Part of a small language model's weights.
Training: a variant of Adam for these matrices, 405M tokens, 6179 steps.
MLP neurons of a small language model. Each row is named by its layer, matrix (gate and up: input weights) and neuron, and shows model dimensions 96-287. Each number is 500 + 40 x the weight over its row's rms, rounded and kept within 0 to 999. Numbers have three digits each. A neuron's up and down rows have the sign that makes its largest values positive.
Before each neuron's rows, "fires after" lists the tokens most often just before its 100 highest values on Wikipedia text that the model never trained on.

fires after: " ", "2", ".\n\n", "1", " led"
L6.gate31:558510491522477493614492580510489496552511522511533549481473485540447502496577483578465518552519522473505469513498563484456522495503563545501448503523481500493503505383389528472460528484528531464515507467537436479481520423505488485489525476518464540552485468469483523516496508511499550535534479469480556528448544487467438521487413520462573506443487611481449520536437506538478509566526466436553559553568546486512492515486407502485461522553495477518603486520499440463478544481439524545523506556481461446476475378512501537496455496527496487529543499418505558500507509539535486434
L6.up31:503511477529429496540478549493497470506441494498531475508552546517526507406510488575536554536508471478493460551472576525450475471508454468407491572479544521485483510527476422533478494487536519508513472492445491532484504530577506450501532535495564486528497497474505526442503557489532524549517621485460458481479540507464504517490444545498541505420497485519467515579463438474527478510444533475534547539497498411684471524472534518492544530500493514545561501518501450453562499459480458507574536568472561443402507468477502501508505465467518523468488565516508537555527483464510522506

fires after: " to", " has", " had", " would", " could"
L7.gate427:542491392464459447535548581483553471456503482442577536544470493564527438558483516564581547623502487555503534445515540509552534501423450437527542477495479408498450532518438476566529493481463566485447448578464485525574473525507479458451452463479431449459493526486615511494565577569527531561501477522529533510545555484467454441457532555501494553475499545503504462505419555539474504469466484417527529478512563496525465501499550480511525506490513480516468448482519514498487499483504514496468515494450453504541470499485476523479533493489532486543453534458493501507490493481502525472
L7.up427:488436533449493490525501502513429491540521578482441510461527518502592444548488535474444550469500498542513532486455446489434447546458462495457426476476496442527560566525468429519507579447546525506500555510473519516570426484499464508458503500569464472515492445553508486507553450491513505474537549550529500555566536507502472502578576527640471485484438495513540538491536540588461447529498443486550496490459459452528499549552504521497550539379436557446471549536472552548484483595525459565549564416513489543441442504484472527509577441505597501530489562535423507475514511484502507494

fires after: " (", " m", " \"", " un", " em", "-"
L3.gate734:530462490519496521525483477527516543496414525477467474469483436534459613489531567520502405546484499487466515477476507456470521512481473394472459484503438498475444530590495445508553506462504520464466493521503540474478465531539529482544515432489467558525560588504458517591482476473530494568500513599564611494461489484516507514569535454479451560512529522528501535430411571512513485439477542437520561471489465426480489475520495488519559495559519544418573525541503484519512496529520531470490458485443549475466493465519524508530552482510519395452505508501468517563474441481488495471
L3.up734:548439514469542481483484518469528551505478464419518533476476526522477549478496512525509533465505456485558463491432501525426564488482478510562456473470522525530512471494525454528459474446505426499579432517456458520449543508539525590474490496471494482524464512506422457465518556578539503471475450451493545467549505557501463489530491504480475483501408486469490511511401486551477482594460481576534506487524519494504571492513529538482446557421544494434462450525463463507488459521486492492495519457636481517484443525481493490515515568515564508501432525461500443616550520530454514534

fires after: "1", "0", "2", "8", "9"
L6.gate131:527468533489505474533473484520480579525488540417555557469509502513485497494545489507520516546480474487423536538502417476540457484487433476520496491544463526477547469521478546502495521526578493538487519556411518509504476462547519441540447417562512490563505495545500483465549526553476457505502606495525472523477443491477539461485456454485523481553503539474503517478564551469502499532526534537502464497504537395438425427482531516491535517468510510522548409472491552448523523508490397472532498538581530445470508520488521549508494564558543473482517485523457611502499450557464481502
L6.up131:532496495551504516486583539582510508501431420516506470474455523532520537556447459479475515490498556427521502515464521448449572482538521492493531469457501524537483461537439495510474433443543536542540524561449543518460493486472456493440495505451518505537471485532506494463549482567536441615459466466464551518449576498541467516534444482511491476536545544514510518482559467447502527500472541522524598471507444580530505473516440464495510477545508554419570496447552498523555528525531488467561508493543550575512425506483528465485425548577542489433536551507485483535526489522492465580

fires after: "0", "–", " ", " (", "-"
L7.gate184:502501556442446546529499440590515507532493442491526511537421460526457470497500455489570528574454512496451504479523465420511544498479464475504515502537359471549524447581443488456533530479493586485529524501480516495489460566537444519520485516530452527534526465401501464606476483489545447493463441549485562516503465456492517449469470473459406491467500520431475487537519548535508501516447579589521522456443485516536492542542470505438564543428510517500521479495533498545550489505483436531488464530457504534519527468504567490480556478485544475489424475449495523472504485460460509449
L7.up184:490442517481539505540497534465495422494474478475514633491458517542505467459543548455471478532542500466509421512468526459521531544496515508505511535550521546483468452416471494472466517519491461410487541555457469503507561454536545500522456584520461399521530505506588471517511424481563486502489463418515437531540523537478465473492537514528508491541501500482532481554521454493543566560486494466475523493545478582446487541548461573563489551525511508548518452465492603461425523478438471460571442466535476473540452542574530449538504511578523508512468509540486479475614501542503510499

fires after: " p", " P", " did", " r", " S"
L3.gate537:473523526512467499530525575481471524439476505517481493480484525441433510453564422522496481483449494534515488513487503499523404500448408527447460511517410569468529503510543537521503515528553577454442482504497553568455516504444495494556513532552504434488505434451497483541514445518567466530544475533445488508514502463487487453459510482431550509481491512571434532505504511545480515480547492505411475478468410527410485545512580502552545463515560503561526463438481592390481527503471459587489497511434466480499479614523446465479483554483487495475529587550623520515506501537534488491
L3.up537:409481512470472488541472518491464525451535465472461509493471591441532447462601471418557516560493508519507517451464497499510446539460481577433457528541422478542498489504493493522471476545539496503445465484463571466562491488528514436506468543518516455418511497499482535543486486491501439470458480497442501520434505497510475499442469516501540528473439514534499484524498540502482602520518574487472486488526498591525594457503473414507521454580543482518489538481417486424497551422444476573508527583521450444583546562551542513478471508489474573572535487509431522438528501404526420496

fires after: " on", "On", " On", " to", ":", " would"
L6.gate387:498485473507504452520535497501508504437484547445539399523404499530528507538528546505502482510523548496512450539455437472479453454506537486477461466501484546516481502481548523498528595512510515495520452531532525558621553489508517485457563456512369502536452509549452418491571525469488517545508485498504543496542547455518486465532490535411505578439444468424498476544462480568481462560444480526525505486474454453448433527486505470520519456549479550438512541512493562521490478462500466483510509486500541518523539486491524487438500449492578511510458483539516482542524557471442484546
L6.up387:474450533454505498474462483501443496491525487436483416535497541517525530567534471479483553451491484439521412539498456469501494465473512464490503508526498495575511496540491473479537520540503539495507447528531470523552487518494498432449523564528415414456479542531449522559520527506527516565550589476469542526520577476451569505500566540541492525489505529486569434522531540503523517552441499536551454468426455494478548509439535529478554496474481459526482467519405503447435482514515459449576456521450549493527554529462427470473448531480618514558537458578501452450472538514462626526

fires after: "p", " P", " p", "P"
L3.gate46:427501536552470564497425491510492533483459456525520551458532457529462444513526512480564509525465532507523483499462540442450421522481452558507456472462455536496594470558430549486492484464509542532473534514408511468434445437539493532582556498552480568455548473418501543487534495439521445524414470556511516496475508549533565465503417489506591431490553583526490516496538556505485498468541452434525530463468542450468551509478528525487501498545479550491460486525523501437496540515502513433532482445539560475497492562535542472548525442458427538553524515487473420503508503427543494467
L3.up46:501457472468568544480536467488543548452392533450470556480508498577465462483494498468543458519504482522481498420449555510519476512535548509514530469455489527514509553471467578513510490472490554482507488486501501478531496500518504468483521555484547526551457492514543501487589512541520505495407533539458467468534527534473550478454465490485553477460495504564489496483503524559566517474487470473499536405475478470547529518491483495524425548503511504468490561472545434463452490568532542521557515574521564515465526483612454537550429524456427416513576577478528490471514533547542455441

fires after: " ", "2", " S", "1"
L9.gate321:528489525496461509538532527498519519556492485486481510541534519457436503501502497535481553480525611449488477463480456516453541540459488552435471515490531479476534534488527481447527546487566563462483487587521425514504500472410502506495532484524468488441484499452469456574497402477545521526529591590561555507532508471553542504449515465492498555477440539504469497490407470547514461514461486530421538486442531527502565483421506449518541452492494541464513475581496446538475534462461488560442491404527574433524466498526553555442495456513441400452508552550443453539530507513551490535
L9.up321:542405531530471436541559473495466537548544485509543456497511523507461505554412553536442581482547539537463463531457539548497481574461465560435463513509422546488477542489452523441512502492567496449492554465432444497477519435517477428540514539491526500478384526544486470533579508487482552528506556494494494496481460507551450452468483477481471447505506504538531467560478469557457455407531567469501502523462450442546495579510477443502492439496457550495556494508581554534435488469360506518479540592466479478459484556445524403506490518484532412486459395477488467450500499568540406502

fires after: " ", "1", "2"
L7.gate144:468535503519461500500512508562536504517493432468511537567478452481468477513551488455523393560572454444483544540448525488500468483510519400456445558544519428451509496389547479505504497597591467444473483547516520514491477502497514539448559465447537466497517551492556540557616484445484552477529578502569624536482452459506512496520479531519525519466496512396537525585560526536527490553497477548528476442499530462562472488523443536508507525503495496477542458507440515495456495492572493584520470523470432532444549511536480461479507478528518462560419470521539494572428563474583483522
L7.up144:486512493542492461504477497459484470549459488568533515415496566569541508440508515534505498562496510561502490467523472454506437487515555517530511469487544474403496523448488459470500501474491565490441512473447510493550514492515493444486463498546445540493526547567531505461459466497523552496523513535497540479489498505501475483468444550536541422507531542498456452468452519522463471492492483560475477572509533489564522547455448497534455475551479503488515534509485476450586440525472535493524465509515494447466512449530588509570581535518472479404501513510537424463546529466569549569

fires after: " C", " K", "C", " c"
L7.gate533:486553496525481420480419543517477477491438497546474478485512480529457510532527524455521452477488487458525462544478537533414497462511469496495442441523419526457562432416485524485502602494454542519539456501500521547426458468459550489451463473495505527580571464526496489535519532468448438512501546550557524493453498430541510473551434462528484518491477568443491535548434572506509473519505484566496560502470514469492528490512470466467517479577538386538484494511492522464492492417515529566477509482548508458510530458474559558501510516505488468443486480500457502501432562496483519498
L7.up533:482493490520546457540516533557420483475571495595517491495544471550469507458537364441542437451503525502441432506430539507479427437526538445507547570521448534568461516495581475463525511531474511465492492541473516496475544506441468482528522450538504485480511496434523512475558543500453506493491555366476552519460498478519513457539548466477566515494443545517493501572500602514501474595541505552483466537473532525530504413466464549516535492482492526506508566465484500433490458483526510492462492510467459485459443496472463507544452440496554537430519524493486494463460540469553538488

fires after: "1", "0", "2", "4", "8", "6"
L10.gate221:500519571535515446562525529540454578455526477530565560511497549533484459534563570484565519521452546517409521538502535477553532478463485521501527526506566566519454443491439517509404467483455498435493525510453561433551501566462505531503556435480511481507531520437485544521494468538553491538469538486480528509514535500518457487448498464474500531443538549513478422517524522558504495537538532585454481484536450478481469513474495534477508530517501430561490440554463504434449580436507434498552498433449547520436535490458578529509468507499526465500532546451483534490513441527574471453
L10.up221:508484456462486485574469526552503447458469495550488509471522478454500463481498527522508459462486574452418478577432538450428554515489467493564508459491412481486508497468554503535532546465463421497504503523497492541409502481459470508500545587422460497511554510529538479486485565459499464532500499519491517464463524422443522523478557538468452523440513449522425549494435455447417528522594451459489541531565535484470426521557535541495509498522540540419534463495517543558506511486479551464479513484504419506506539491467529533605484614505523515470504502473483493439483504513504507516

fires after: "9", "8", "1"
L9.gate468:498497540536519500514423483470530585523492500501520469463475470517448463491429411440528506487473461455540465499513542472558468498465523499465426515506466503496448483484478455417477552502503433421535521516457440471451524519475446479518483421431496512568501552517523503516498536482459565466437510490544547429532504516495476449529496514502483570441504524581472486531511453555442525485493437527539477500504457469539467530509479497483518467535446493471461570484502457532440543517536435547447520516482469540503571569539524476475500531497490506480463559554480467530509573464494604443
L9.up468:548494524538457434568513505472477522508545487489492517486521510513479490523477520457403500492459528511446481488521473520531366590510518479575461445556524402522516475454483571493502531528413504486499544516469454506469479491502532453555464547464561478463548465525482506533516570488511522491488456529505511515534445533497533416496493497471594516440469566469528500477533516483454534481530423586489491438478464452523582535478529518472441554519535530528543521508532523524528498548439524486521483424527537506577485477487515486519560467535499542477439505562543474487526494450553474558

fires after: " ", "–", " to"
L8.gate571:555495484492485463481519539503466499559479508445524514525529425489523499570463457514491493537552505481446569548485530461522562528439489478500496528476515451454538504431456492463424579514555505451501488492540535512497460541479444430454517486623451536459516466502507446493541498492452474553455546533522493588526484500486482448483523504458604505454553512527574441545490520580433469502485499478424588505452520515559448507484515502529464410486437491540506478560481509559436505509585510484544472509501553483560513486467575450440500514537485467463510528441547484543445480466529538506
L8.up571:498522407518509532476545543524437551556543466533489510501479523506500424449426553489533512522554451531511497411508482504452556547490612498529548562451533498450475558558426511494468462503474571472563482529468540491516472534482513489458473535544490500501480446557547484502592512515469562478478514430460439525460557534457528510473430507503509443502526543532465488525518417529511536466534490406561554521524403511479539465476512506519482479528430516503511562506527460485488482559531481543581497552491486409484498500492570577506454528459469508476537546471512562506426490544431504500

fires after: " H", " K", " C", " N", " M", "-"
L3.gate249:446491445494472464556481473506513559539507548526498409509559498490440506499535523473497440458560497534486511495507477491412492522484427514500532472448471503510553434497486556421462471513528481489493472424490511512423496426438507519469461467527436483539537519468511541564495558445504475569508525500444571471395552437560537485610514520509474550479540513481464481504516415489530516442510551397493540401509502488503486512565539437465574522534561474375484540503481466522568488440460523506451517482524489516489528460433489535518470516495501471491507497478443518439535518441527491483
L3.up249:513492419546507542549468479509506473466565473574475415430565463481488577431567486489458524474593487524458398496504496552448458540534496515571494449493494519498453583489451550479513487583517517554511516395467521571537488561500524503534558512538446406501497514475525549537498570539480489520457558559434496412431472459550543487497453475516524520512558573474491557508498547496538486469568522508443494487431551500513540546520578475472537510502532510458499518526454469458522497440486510489492460470499502460475495425446557476464522479495555486458548518487478538439512467520485470486

fires after: "S", " M", " s", " N", " S", " d"
L3.gate338:547468522557425483514544503520444508419521538519536507538475494436476454490468507524506501547485494442535439461493498554487457447513454515498450468482452470529533517472439472479449516581434480482450578497485529467499473494600496530468541542544407436552450558501510393455510442482457493454487530534536529484467502452483542466538503449450515563442586551445495465537495534441508475509508501497510538499515545474547533447485465554484516522514528498556498500530515451396432470545548536642504524441562552495444474521424490499519573497556578558469525452483484472513454502454502487523
L3.up338:476585443565481555546494510501484488495494437600499455465482504459492453488507510507494533515529559572414421525526499487484508475510481480481467495495513563479484521472479495389509474474481514497502532605536497539481520566520503570476560572546443499562502553507562510540454493471485485437466514516539550405464486460494549464509439517453521527508529483460478538525540576513542500444494492507453509535523541455568548478482500507498539596421506477484470495451525518432505514485501538520541559468573543480524519529441485535517532528511535582486479582463529606483485512521399499459

fires after: "0", "-", "C", " U", "5"
L7.gate289:490438512405494506535529523516493450572496496493510562466546558511467459478588523536577537509486562515488496495401582438511446497495491573465482508473525478409490445450482525517488517464526513547540465517455535444532506485491518563532461543547511477493532518430499605450492543513502485483600544487477482506508476469570527477467417458536509515479489504502442471511446537551473432502524536498475563510465519459512478448515474569486552497470523523525514498532549461476467508517465443529560539481524460590426571548539515546484502489519544550455451435511518494486450484558465554499
L7.up289:454482449465443407503458497606580508482453483436510493463526464568554475497503569535438555543536485471538551519484514455524506469505470558483579480421566551497555462496443527536533522533512535504545510496405401535559431515497414537473521498558440486541508560486437498537573498514464487492519501527503541489417520585455395467574451497477572442508438501544450570553568497530473500506456537575540504539589473559539494494514500542481526505445428525444519475517569510468525541483524432494477565516507532523513466468556641443552494485495466483478554523538506490450535488553507541541

fires after: " ", "and"
L8.gate335:498484492575472501526523586467507470494515498501473493422551472539485436504513551525489510549433429513463509494493579485491499488481501515441494526490449464532494557543454545481519542482556472541480577489482593450514564529531508491500560458441558507497530567473567483437508394485481513513516518546526548494474476479491477516475451479495494564461588458437568532467512471500501411438526488494552498493504464513546529533511454567501483440529461532511517519491447491447462395499623401530482491522512492583522538516507484489548481561548477535444510450463492456555483506524528530445
L8.up335:445545420432505564427502525493527482472493479511517497446520525536539486434510527528484550478523560509482463475428412454527537469479544449493538444463554489496563540527517455477499501472509578500518481513498560460461523505543492424527544563547450476487435486525540524570475525564552447520544533523414497483430472505459505523432434467512525476433515531535508449518554510523484538575552521464478491521493475518413484547512426531483511569523463546500557604515478512534507482460510442567421467548457471496514564574549506496450500490475526524515507506490471488483499459515419367508

fires after: " ", " |", " in", "1", "ep"
L8.gate614:495509519521512509563466507447465532467581459381466553498493469593493490450495503522545530476557512475521537449473570571426492501459558530507487461494487532522484487467552497491511514468498449540461483463451572464473495507510506455493574430519474494489513547420442492469563526496548476522532526501540548501454510457470454620506509418494529489466552519512496506474447515603465509406504499494476461513467488431500444505487442541512488479558555558446479516542503464410510469476558487533509590500362476548536546482543483572405452501520452501514482492475499518493506552476463456525
L8.up614:507502579475457493523471513534554514494522430529461517524560487470539457529463489531463437487550500478497559441385511480488424488471531479548509508492501454497523450578488444598497508454471516495504508516504598586479469513437517475489508480571459526512458473512520487480517495498531495533521486541478493513489536513517449546512586552450515485491575493471537503459544507507437533478530566455512447530531508486542489507611529457498516515512524521520514532479441479562445499524493495552446502471478484509488514517517476530519511518456511476514492460519598498549426542478460404542

fires after: ".\n\n", "\".\n\n", " H"
L6.gate675:546437488508479511479423500493464549476485500485503428541557557483469571490538504522538502477511436484470523455506443501476452523461531541460480565479540492496400535517436480480555563521530566464449364482508505518455541520554524499455489477470452456504540490568492445448615496472533491529529482526486549532431526480465532509444497517499554525457481482493463512519489561528494479486501479493545484466497539428517475476528467578504527619489461456442464520481422454475496509474505511553495489504525491451492514517502512455545506481496534515525454486466549483503553513474438576497
L6.up675:454501532493454530512484523508508535452425527445485505564491549556501553539515567477417433550490535402546453526513529545492521548530556506503500521496521461494484512493503456528449500449466423552534500487492476541536433548460471492472418523452499488463590504562462449506532572549487509514493430473442530502471475486469486475474455482468567488527502511616440546431481574504479469444514420453481528500432513463496517516534478529526507419504481492491439475486482489505568503454427462520477568504530466462475470490435490471508547498487545463529473529501528527497503454504488540493

fires after: " s", " H", " S", " p", " K", " P"
L3.gate16:537413597449482475509480504545528546535489446469545538510537490542413510547487469542484527570545510511465513544535504465533497458492418501486513475514515478451496489480444553382496523589528569505448517466474491536474471457545416515494540493537462476502577490527521450532457498530516484559531555453506551497519506500494484536496388550471546577493509531481447529514500508519476472512540494546473469461505488503480533422484489578455549555492555475543450429544525527460488535447485469562519529479503483460480513395549492460464456502498487417463499534542523494447514492558505451456
L3.up16:555515531459500492499529502580521443506512390518451517501500585534451559519443539574534505536509444488429519490444508570452476440471502517516531508505541503503413532443559472466515548494517543475492482472468525496410509537524514440537472476523496514480553457488600555554467491585500488538574481435543537437480537469431512519506483465460503563484476509421457531518492515585471501489532527613457558529502533506518522514445465450476449449499463458469528471571531455455441549418489530559449524526533530534542495472456540538542463518548486511525468514496457555532534481459495481464

fires after: " P", " W", " p", " w", "W", " H"
L3.gate439:465513437599440537529520517529467480509480526487537462497452405460436540496507451481470572555488497548500603493490504486396450520453465544571575498463493455510531434514476437431533483501476505557460469453447507456557408476513539505525533484495486498551542461507452449581487490469522514494467557535527597476508536476516420589516517501504513475479436523495464441548511507527570515470481455443435468544505591464518484525461543593493535453560519508513542519489540517441442531488495492439471535540467478484475492463526528504502566522520445482514506543513499560574494477489451498463
L3.up439:520459547537546598448529515490501530516526520433569552461489491565533589543546528501432571530547508452393492462530473509473503534505530493398460411455479549471456455446484440526555453450542553521463493457463513558496503467432522460551527425402484497544529442502543500504489483488487506504492556459516500515546516560514466553475489489472490456441507523537556579494522482529511480479479469514514467440571484514496482471492474505452478482502484506534600513549529435472381480563480480524522514507504509559504464471431437411484522571510514448506496474482498422457471499543468508504

fires after: ".\n\n", ".", ".\n", " ."
L8.gate471:474458466495441528497456462528544526440544558488463523461491521473486535504566526445485457529512506454442416516492493513458440519421528499550520484514480481498420518545439493563458468496494568512482462511596475479480445530491542533547483471521493534477521521500462520526515598489494605552503483490512496491513506486556470525506529479521494511456490471511506469447471574491521523478455483501535493512486501409479500488511464552411545478545427472507510458524508428462456521438439447538515571559485504465456523514520486472538503494557443447507508471527496528482547561546539501539
L8.up471:504461498590490477475516485521492437511525496469528458533522457483432534470503472510471536507462560462488412587527543528497584481449477483537437502516465460492525472549567499481462418508513546553489517534530502462463493490543520534519423461460496538505489484431452515430512496500457504492573464493418422541519559512499508502477498451502551422503432497522439521471417521537476452517495513523476579505467445476447480502568441530511493543457489561457478527491472459435527544504518425493498514506540475494457440546516446442499494508477481539509578459530529488483469555511461494538

fires after: " ", "\n", " |", " V", " C", " H"
L8.gate378:465479509529435503471538480465469446529463491503509513463491489493536470496486475479519467398595483485408484569452564498473435521487464456457546512526501575514478498482525487444513580492522547503458515503557576468505535474567516508494526504535479558459427502464581533497472471518476583506464506532494560478494501392544559526555559494419493558531560530595424535570449446541461539512525444578487516559490502548523491399552537521474496514480559491515496502486510512518467472433523503561467596487553530506455593496459528543532483475491469473511471526495553493507447531477479481486
L8.up378:500481495490477541445464501507554475492451458514484486496448495512494556447536546441510539549476411455507524502525474512421478532490542535552519449525575516525532425511529522525505484537550521461496463530533512493530480498507579434507435515505484524564478468474480482501509550525488457477509560540441578502439437493497463422562427564471515519509468492436543524514497521441484494479521530460483460553512575559528503460521471502527475470534480466513566510513524479517500555457463585420459513405560432413542578446513435518455483500485538488523528563490545482528569479552445521469

fires after: "9", " No", "y"
L6.gate144:570484509516541517562495558525476468534446474503516556480489546484454476511488489438529502494494480435463496505465468538536466505511522475501477527555478528545491443536456535457511508472532413457547466521548472476476474463499540510498492403469504506466519500581526549500492491447496441513441553491490540449462498545494491550503518525503525445508514594459514415529509510538442524576464443511467495563448482448479511472548457481489520483426470427491489436486543510575505483451519476575488513464396479477487553486452490473483417489541528539545437568567513521482462513496634477499
L6.up144:492529502478441522451484554502529522451529480464465548549504490454433498505546525448461503524491500485494520521489430488507513485484576496444473483488484513546521514536512469397511538409480519453507456465526518497501575506425565530517495580481423547468597534523541457510472588510514482513542490494511528544456498537515505480442506496440507465529550469459422492481528581572473543533501484457528537512472543534486521531541562565563518541457477497477582416526492506454539491441456500525465542485515489564528508578528451445508469456485522515463441549436483566465463534429483475500

fires after: "R", " R", "l", " L", " E", "E"
L3.gate69:502499588537494489515512465521454534451505529487512498465488487467533502507493570484490480544467549456475487511549498489450466491507485537515470530539499439539492458534496555453517493398500460530494455526512535525473417480433574454486489446481457473551543532465534496505510517486483440482551556516537535499385488422497531439524520507470458573483543509495434519518471526561580427523515516506482475518541462468473461537480586536497491619526542470471456479544451548466446494532521486522467512489441510514470547547528508546469460542419464477438529486470590536542453542489585458531
L3.up69:453489540438529511511426504506489438617478543480515535557481462557501492469477477478456421513484571560546525526527455436490510463499468480523559486526446520473475486490551513541538554491514574576503503552510520500502492474460476475480540519589495390493496515531573500478588523503518513499520514599500532573519435485523491544434486492513484486449535479471561511491534542569457480519491544528556472550440547484499467516450530427512509515521535532504484521448519472489511498592494458509573451399501529564457481489514439439441496514417476480471516541439476485522497515518522460514

fires after: "0", "2", "5", "4", "3", "1"
L8.gate343:482431545508461488492524454522587475544430564560534527522515475430499459508528497517504462451540493491488513493496558542518471532490502507482555468520381488555509532533509495436516433494477467497547481501488513484555502497511519474456550471509451593498568510412489571463484505511439474536475485569479434501466473466522462539431452564461521470399502547480508538470517486535475457497403474458469482613486463401513494499506469528529495538474388495490456501557544438500393547442449478543486527504454412421494506553506643469582522590523470511561505516487447496462490420409521456479
L8.up343:477481564460427445507476458469449436471550466501550517507531483540518545494517448485580499513508469465537608450542557452528503522483534507506571506458515513491517438510520421536485579441476543428522498382484520498426541485534487475501545514483496525531476561568446440526508458476473497531492501546522467482487473494496512532529456555570433506507512450489530565584469499515444436506489505592541479489586391528558452453580463437476466468494449514505459516517408554474535489529528470453518503571469522595487437437491451512542536519497491541453515475494437453543575516536500474498

fires after: " ", " C", "A", " H", " A", " Ar"
L9.gate425:489435518463481545460442571574512547505414492514479500532487540539499503414538458533475506540515485499448518490520571530444566549502585477523435386488493506524508485564444490482558526483463482417426524494517493516483529528482554515507467480456495458509477471506471482599531506509449570474488542557534506490566448458461516488481372495497500524452532536519491543519512531568462523574539509457539482494521503490480522418460508491538479515592506543456495446426501450527499513516474566503478546407526441446514568499461520480487490497500564491512501484520560464512448504470455540477
L9.up425:489565448466458509511535498487496481446443527504496443512511525531512492394491539512504513451510488482510451493475495558478497505494507435480513567468506428451494496538574513520530539531442491562505542540514505515423529528475479503531513519542548500521519446446476585530580520544458405510495480452443523545483434472470442539598473511409448520535549508519465525387532503517422537515566511446549442491579482517475538490549513551576511484514498505411505470583441538487521480475429518473491534460470482493528515483476497462579519474442581527526505419429514485541484482515507429543

fires after: " D", " G", " R", " L", "G", " Ad"
L3.gate371:467450464451523479511449499598460519490495504568533425449532484438482510532482524537545515537500457494496481447468566430475503472488496426554432536513514494463399430468580486525454502484478483489525523491558573482566504472474478522475518499520453505505536420508470488504590576492456479504522458461550513425500504390500503505521462457462511549511510543491481549486502458550497476520516513495579507550528575511521503444565436534529523532543539549468351479522541494526444457503566411541531507561438418552541502518425511481508548489511508488493528432512514499479538500515505440491
L3.up371:452505432532549517463397487517475545549426476540572497536568454437467471471501501512442441490514559488485450510567527514459497521527432543581482461466550464519502577485495498434410533487488499474485517522588530526501460489546530565497530556547502544421458516473505495541497537469488533469511504484490503493503544512427495461553515499483566486534398496531562517492488557542447507457541509499469484490404400594517474456525555429513545508541456500472445472448495397481526498533556549500509524470543458550475476504536485521549460529451520500509486492575490470465471427522498442565

fires after: ",", " |", "4", "1", "7", "5"
L8.gate660:444503554556531417501471432567471466474516456438519543432523421526483479520604464513549552484509456477477513476474469450530434484558506515540458553500471562477409546499478521519533501495542472427550516487497549437585507478506507476475504489453438476525537544549463477433548494455482588478551469512469571458474485444508524467516534529440425481485472414554448556550452486568508452441501542483445524574462512479500487508481554539546529471529450492473470491555493532556479512490490504453482538518524458525542524475512544534426493504452484415489556473452513556484452457490513492546
L8.up660:541475477542499480468569535558568534513523472527502553504518526443443545503557497549520511505419388514488474465464487489446520504488494463595457483459477547487444455522448451521504537470505491481463546481474466523532491443454542443461508458462457430566452488469477437486507414428461528485537475498516483588581465493516502520552538515447483540528486468559461444534512433517572553537548549497471511478535506537495526484543525473476512517515529473577481439508440455533497458604484531534475494437524497584549514524487505525548471505525567471505500502540476489504509520555500536491

fires after: " L", " G", " N", "N", "an", " A"
L3.gate74:528526570502489459469476501528479508483546455487487502485537533581521538484489498496501511533546510504509550453585537361492475550481470463476374424565460518454481430503490522502473495456473420498488423418499522528517480503533449475517440523563538488558453431557548530472546579455494484544490502539577551465478483403534460481547479461473475543502476489539518501460419482462504507540524551418387592448493485480456518457523524495497595478575507449517519481525509503519442466562528465513452515491479505498524499529492526531495497496509493455510462528444502525462533568531468409532
L3.up74:535482478498545497453472555499447509534528473523497502522516435512538566506516555482478462441504471544501515421539493415515556564531427463486433442522474455505466517462513519542471481438475480493515481510459490510473428500545464523537486580548490548562496449563521458514501654443418492521471523565533478508540416529487463429519513534506498540546516462532561460465518509462475513568459571432414569498485532483521514422559546513418528471477475525481526517469551527514539517521477483483444509495579528512517549527449512471460487467497507505461532451481485445389543477541467461564

fires after: " H", " G", "i", " ("
L7.gate610:536524573510440517543542482536431484496440548537519424514573494489458511456494527510512536513617516504471491476515475551470466530441513586468428497535494527524512495511523450520479551440510491523552473506528483477421478486506557441518400459515529508502518413539462525432528480419429525531481457514501492467522468496494479472452490521461548503533516489445535515476544518495546407502507500470421563479516493457491483493508462532485489531510476487438523555502529510465511478515522479508466575448575495402535518536447444485560456465526450507469502517489577488498514521489505484508
L7.up610:454525502489532499539552599503539508466535518503464403538525535406514532440456503515470539484478481468420489476528523489471458440483530538547561507497526511477564447453510490501490500418515454475527460521486502469528524466461570448516487519536498496544501543543517519484494479523481510547501448517541552533534447460507500444524481535473484495532541518503477448451520509514495498501451531485447543424478542465398495503523523447492529448506568485468463564420429590572493542550489496505404429535470403507506502548558468510436523510498424587442513532480545502424486492471584495551